config.yaml
num_hidden_layers: 10
hidden_size: 768
num_attention_heads: 24
num_key_value_heads: 24
head_dim: 32
intermediate_size: 4608
vocab_size: 31871
hidden_act: "tanh_gelu"
norm: "layernorm"
norm_place: "pre"
norm_eps: 1e-06
positions: "learned"
qk_norm: false
attn_scale: 0.177
bias: "all"
tie_word_embeddings: false
parallel_block: true
init: "uniform"
init_std_qkv: 0.0191
init_std_o: 0.0191
init_std_up: 0.0191
init_std_down: 0.0
optimizer: "muon_variant"
learning_rate: 0.00874
lr_mult_down: 1.5
beta1: 0.95
lr_head: 0.00356
max_grad_norm: 2.0
warmup_steps: 200
schedule: "wsd"
decay_fraction: 0.878
decay_shape: "linear"
final_lr_fraction: 0.05
batch_tokens: 131072
max_seq_len: 512
doc_mask: true
train_tokens: 950800000
max_steps: 7255
dataset: "wikipedia_en"
MLP neurons of a small language model. Each row is named by its layer, matrix (down: output weights) and neuron, and shows model dimensions 0-127. Each number is 128 + 32 x the weight over its row's rms, rounded and kept within 0 to 255. Numbers have three digits each.
A block is one neuron, or neurons of one layer that tend to fire together. Before each block is what it responds to, as a language model described it from the Wikipedia text at the highest values.

Responds to: Word-initial subword fragments. Opening pieces of words split into several tokens, especially ab, def and Ref, as in ab|olish, def|ied, Ref|s, and names like Aff|inity, Marg|aux, Amer|esekere; a few whole words too.
L2.down735:159101089129094105164124123104170118125166172078125089083145119135067109133126078137080124098120148127145146108169089104096111095105141096150123091128111123164110176171108103084137134142137190222149092147075104137109098175100115082131111096153136131123112101123136140102135183134148105095117161086105115111132123152114128121139101159134137151106105178106085095169214112107131174104127
L2.down921:120124145132105177105149147072120153132143138130099102114132088106141118085143146151075140108104039188114149093115112148101086114158105205094150097147106100183111151164061158165111113092145128187158129166177142129116139165083140123145105164133098137157071158157137168140161207131160110116160088084180103117122098118110125092074138115127172086096119154091152068098123119137124094172142
L2.down2717:148152141131077109091143117091111105076090117100139125114084108101144115131118134083106139033151127156116084128121155097128097048105117161186147139114160133089109143167088095161110140138139106117099142070101153163094067132178081131174085107184139120168091162121150078129131122116157132125109141095144105146142111138166063106089112154137162119107153097099140092125142161162122142074111
L2.down3789:127155125123149090143097134097168195164112183103169133146187182127171122110167071122066124150157100144121105155156130142127114096117113168144134098092168119163099160179136130134158177102219170092144123150159110120090086194115150128117148144116111168146106158095175161140115139103127116130099141113157152131146145142139149099132139097068115106104136138158128121155188045143145126120127

Responds to: City names. Names of cities and towns, or their final word piece, after in, the, of or a table bar, such as Chicago, Los Angeles, Berlin.
L3.down1447:127100082096152201094175155141112117112126138141119115163119134085066127177083115119103122146107179128153111096136102135124197134103116152110166153079127120131151078136130155171149133137155122182179115140143144106157097152107131085151080162082137116139116114106119120129171123141140108132140078119151099128151173068102150150162191115141117109130097100069144121106121139090157119179134
L3.down2192:103045077110131140067078137117155171123180089097106127121127161141106159116075148162059115174156153127119147162042122139125171189135124143093149123063188113094165120152112126116149183207209193145107119105190169154138116139094149120066056142137175164108116142119112103152154075147104114118102159150124093128112129075118135155128182113140173120150097115158161118111107090147140161150174
L3.down4056:129101097140141128139120110107082108077139150147101155141065111148099147120088076125126074132119125117124125151143136140113133163145152183123163168136133102122178144121155141171172079135173174136171137118131082141151076227103111108094114118106157123172148147095118153078111165091130145096125096142135091129089142084186174130116147116142175021199108148160098130180072103111113147197152
L3.down4483:098117089090170124107123079115099129109113159128129139121140114134136191092119084173140091135085149073153158183173147126149134111105113108174173135137088151094154147132131095114121158157192141176127157120096083090113134114092138138139128124134119173112138129127076127120183132161133138163103098193135091116100159131162137104156091124150078127131133106065116147072151098105144097141080

Responds to: Name pieces in lists. Opening word pieces of personal or foreign names in tables and lists, like Man in Manish or Manafov, K., Ch in Chardy, plus scattered mid-word pieces.
L6.down265:157135065151130144088085129139125085081126157117162099074139203091148080110108102054164136163138148113162164097128142158101132114148139141138111150072121119158116099113124152118112099069167106125117132111135149134115125128125129125145143215152111123105149096147131139112190136081104115101145122175136138136127158173164104080182119089140107176097163183125166130066123138136161153134155

Responds to: Section headings and word-initial pieces. Wiki heading markers (==, ===, ====) at line start opening a new section, plus word-start fragments like ab (abuts, abolish, abreast), Sub, Dem.
L3.down269:154123135107139137175085138134099077175106106095115156113153128133195180137111160130117099104089086161145156242140153139147116065110086107133196161142119125112076134061119124146043150154154174163143091127119133132155167104195231107139143121086130113163082133096162093179154111165105146133104158150107085112163131164089075140105113080119199095176098098146095023138111131151169149072058
L3.down704:107135110128117126138164093155145047135163144052108085119188117134124105162156128080133134193135110137151076097069122132116129159081085171171141080102059137123085124103061151182100112088156148087115105111125109140118085093087183111078111129164194175125170098108116176077083163134112190129160112101173136145133082111153078101175162070165123117112086134147109103141135118142103168148142
L3.down1308:160086094196091155105148073134057092156123081128140074116147115163135106138164096119209140129124068110135106131160118167113115138088071126203103151158132108130143121093097101196183119210108090140117122133130124118151175170170121082165139135176117165086102137140179127126065104148121103079168105071129148207117136106121133076159167119110107107151092111141164128134130151152194135143135
L3.down3030:085133153124086138121133138099156113099174136159147109082116136158151124137147137107105138107141125092153178096076132158138126111075148166108139089145097168180116106140088078135127139162157178100126097111149059165098128101127109131087161104160162098172093108072078143125109172127183137191115099105149097156154177112117093106164108107159128136116125092111072150123192121110178103100061

Responds to: Name-continuation tokens. Second part of a multi-word name or phrase, mostly surnames after given names in sports results tables (Shyla, Isayev), also 20th Century, 1980s.
L3.down571:121133120073142126137104119092126131107109115095132130195087204125127117146106132138104152173146158115095149067096148132164136110108096133096164117093107127146126094164191117132104144099170092140053115106124114094205125135182154112117104081125137182138110151179089146187130143124157070063128159155144134119171125205102123187153113126086126052151163118190107082079135145087124132115180
L3.down2419:143157161129159149173064113100129083155102161108078160166205060154099092100152114116160129122084111132110123167197132159085086142093144097098126132162038141064173134105160113162089146147141123136084121095149174105155145152159178148066156133135137096130130168131136136202166134139117107077139125138133131106122166134124127107140106097125157110190118162105141168155181119096097168087137
L3.down3406:106154169132099166158124156120084163130152097112194134124117079114103129171097135198126152131129136091200160136138104139126099082152123135134139111108141121162125118090135186109143151168151202146071084094136166140142161113144196148150132085154166157158172112137091134132140142078114163129190101161115087167177140192103176090157142142081177123155076133126089110131125207142156084150163
L3.down3748:220125154145153101080123174095082147180152165163062144130110076089124166153166149129107094153089142134111146119060104106103121103147106114138186151204040101118120127141173099141116119186156128135113098111105080050095114126179128128135145134075128168126152204141113085158062142100139126147178114146073103149124140142106117060187162146081103125109094144133084121135116151150151076125132

Responds to: Inner digits of numbers. Digit tokens inside or ending multi-digit numbers, mostly high digits 9 and 8, in tables, years, scores and coordinates, e.g. 1978–79, 98.2, 79th.
L6.down1477:155085078148184101158096183124094129150146135125122090138133148191140106120106106140094119099090151149175135085135157121102104106149096075134126204113121096153113171083112106179117084116121088086098129159144078170085116144133123133145128065125102126119126201116134164113129104182089083148093043119145153066194085135115091160127159128109154100170125119156161129176143079146091093146196

Responds to: Proper-name pieces, esp. Asian. Pieces of personal and place names, mostly East Asian romanized names in sports tables and lists, e.g. Xia(odong), Kum-yong, Sung-hyeon, Sichuan, Galway.
L2.down984:129141111106111149120058112164167160127132098116145085115058144148148191123134165132086126101166134135138137153056129209069125106051136096111136175112140134086088147056058116044101146169182126112142113093191127133130123118129136172127075118117117150094167192154169163082133157084095160111065087118119165145194115090102119083129140090121142117079086130087078144164149128139087148130159
L2.down1131:156039052126112134157116176121132150078143081130109078175100083133108143134178115131133126128136091144130142130196106124092133119112107094133116146063152129077089146068106130122074131137183123149105117160190149129125128128150114140130150084174170128093101114129114135070095065146089095089155126164188121116121098133142113140100143150124091184131099101133153156208075137143089101109124
L2.down1163:139096148135102152142163114124116107110101065105169145157148115120122182131142086138083113094156156142167128089192172146142100133131147146150109141095118145124142144178108100097076121092094170165058142124174174106127188069187094112126154151114134138156082117120120143102098141126127099140205087160121107129149087155211125169169179138183057153168115145101141096129144201135121140102151
L2.down1955:122135128079119091167062139129150149109131105031097083105091166146156180154115069117121112137178155106211121142115158169126127124063147179102186128075110127088128146153109095108084122143151143111137063086174143108095128121132097160137121120186119204119112215163160151107096091093129105145045118096125139105146111121115104093102129134075163156134160096169073158158141136170164150115141

Responds to: Foreign name fragments. Mid-word pieces of transliterated non-English personal names, often in tables or pinyin, such as Fay(ziev), T(ari)q, Hsu Yu(-)hsiou.
L6.down4387:138110101088126117126151122130142086112131128086104154147086125142137129158074124095227126202101134131112146140118157174121136198166115116123154157112150104062102158106140114088121114086179137163117093105110071100139131110055113125132080145138099134139138152102153154089100137174157113171107227139162104082086120114085088083121152159043146093114112108166108139139105173168123075090130

Responds to: Incomplete word fragments. Word-initial or mid-word pieces of longer words split into several tokens, where the rest must follow, e.g. Disp(osition), Re(ferences), encl(osure), rend(ez)vous.
L6.down3155:057133157114154080159153147134144150146141159035160160144119173137140131149128041127065164084115098194142085162118108094165151081103089155107119094123139127120173096131064116120155155165137138117099105113118121092139071138112174131115130141137146144066102133118132109098120169182118199134132159160135098073132180076166095057128136137120086152122134161110170155118102190131125157135179

Responds to: Name-start word pieces. Opening or middle word pieces of personal names and titles, often "Man", in tables, lists and credits, e.g. Man(ish), Man(afov), Ver(kade).
L2.down800:161117147141145106143093094215145119142160127100197114059133110153029077131121124142099183150144088057147100122117155136146112111083186149071072114111086143205133132218150126108193074122138150165127153131174114112103123141086116108166139141119069106075169161164121121123092076136077161169039061132077159147132132111156172119114063169141155113102084095144150143158123129112069127144139
L2.down933:153133191134162163111151098130166129158041140112143162162094127117154124115174111132173119128063138131173125178062110153085107124079089113096102059112132165121124166161138174074125110081085111178192141128108064149112107152082143089123163172087161129078180137088161146116110142125103177150077155123105154074112145130080120110122166134162099083120140127133130090122175138061085154126088
L2.down941:157122120152129132110125077140139121134051185119153168108151105145119062098147172104170084111174073147107081140144101184153114104134115068126101171079062166097158108059127116163150126132143173142090161140155095126068127114163118144165151122138091163152097200158191125086119066132105136109131107147094117074139119124131071098187148083079128128093201110085136095128116124148093148158157
L2.down2198:130129168101125094113066106167136086119115125134171103168143171084120132146126065136149118100113153137111125104104120125139174118187149102085086096179112138172109132120102121118047088068146198125154100137103132123124139139141097151136122153091139096135147165121197116129091115100124132105068119132046063088165123088102093183122140090149089131077167113070210129170101112127137083145173

Responds to: Digit 8 in tables. The digit 8 (sometimes 9), alone or inside numbers, in table cells of squad lists, results and records, such as 8, 28, 2008; weaker on biography verbs like died, joined.
L2.down2852:149112165114110200068085155141124142111124148126107167138090155090101109169142187134092167146153112106110142186141134085143194150106176118113115109088124113088194187143134126149136163160146127103161130100125115120154127142117125095090128114150119116140102122131120158063103105146064192112091087176105187140096177160144125157125088081069186098124099108161099187116190092206127130139126
L2.down3180:114118137157199153107173109152097147151147101096173135077163154151100102197118162035090109140138114129145122134136156101135152144155171130162117126098143160121103151131188108126129136171120183144089090107129059133090103113183136085086066108107134160093138106162115162093140084073110177084182101109133142163179130102106151183099151110151133200186128142119129163101190188115131131145077
L2.down3196:172094126161161158063078156136101133117107079104114152194074153137144111149097191122130128174128164127106150128106130154167148163171202164139106146171160118132100093129161090108125094110143124093114140112168107126133173113145090159136122126138123152161096107097167151110094086086198171123135109073131143117129144106036118130085093119125147126164120149139158141099139098150108119108182
L2.down4533:143117163137156192099179180133044100088119126161137177105089170147178142144129132212113139090098164159113150134115167104075143142177161115122117160170195128106071161168109126115097105125112167113150127100118121145123128139142174132118152125116110165184131122131113185142112152119176144079118117074109156071158168078139130172148160092111142090119102112164178160155100107116165133126113

Responds to: Mid-to-high digit tokens. Single digit tokens, mostly 6–9, inside numbers in tables such as vote counts, percentages and statistics, e.g. 858, 751, 28.0.
L3.down499:094145118109167154165103158125195092152135128157144104086143127104153037178147151116116188163133193116128158095115181138147174135145181155124201129137124125096121119142142129113099131110130075148099170137111162098119126116106132124155175161137133165110195133070106080142114160142122118146097131169172158065089132067139103135100103128108147172106116143119122137077129144107139115204126
L3.down1726:135119143135089114168121070089100176173123128062109102187117142090123132112151094165170114069098154129174092089044149111048167176154129103086133119166088108114141092129127079157097068172125111129177096195163083126104087162153117099156204066112141113152136120106097129097098137129216194064149163148131107108125138116142159153173115107131098101088064131132116111089198117134162160160126
L3.down2540:135058105102148125122120178089109136136133163102093170138129126139138102173150132071140118115092146110121124138166150113085115139200163076119129131125162086060078155099149122165147145226045086114101122126163148146144145116107107139137128111127174079188105093126131142059150154112141156174112154173102123158099119131157139185126125116159138113153101067124166131126164104174122153146158
L3.down4372:100085179130173111132144136112094126141100174162110131106111090056113095127132101177105114147117119108077136093115163109150133090128139162116147142158127092107167081131146094163095115128118165116079101140133177177125123156169134177198161203181099120139133036134151094163139168091133123161175133119184131131116130102147137165109123119154122128199154130158132120142165136162149111115128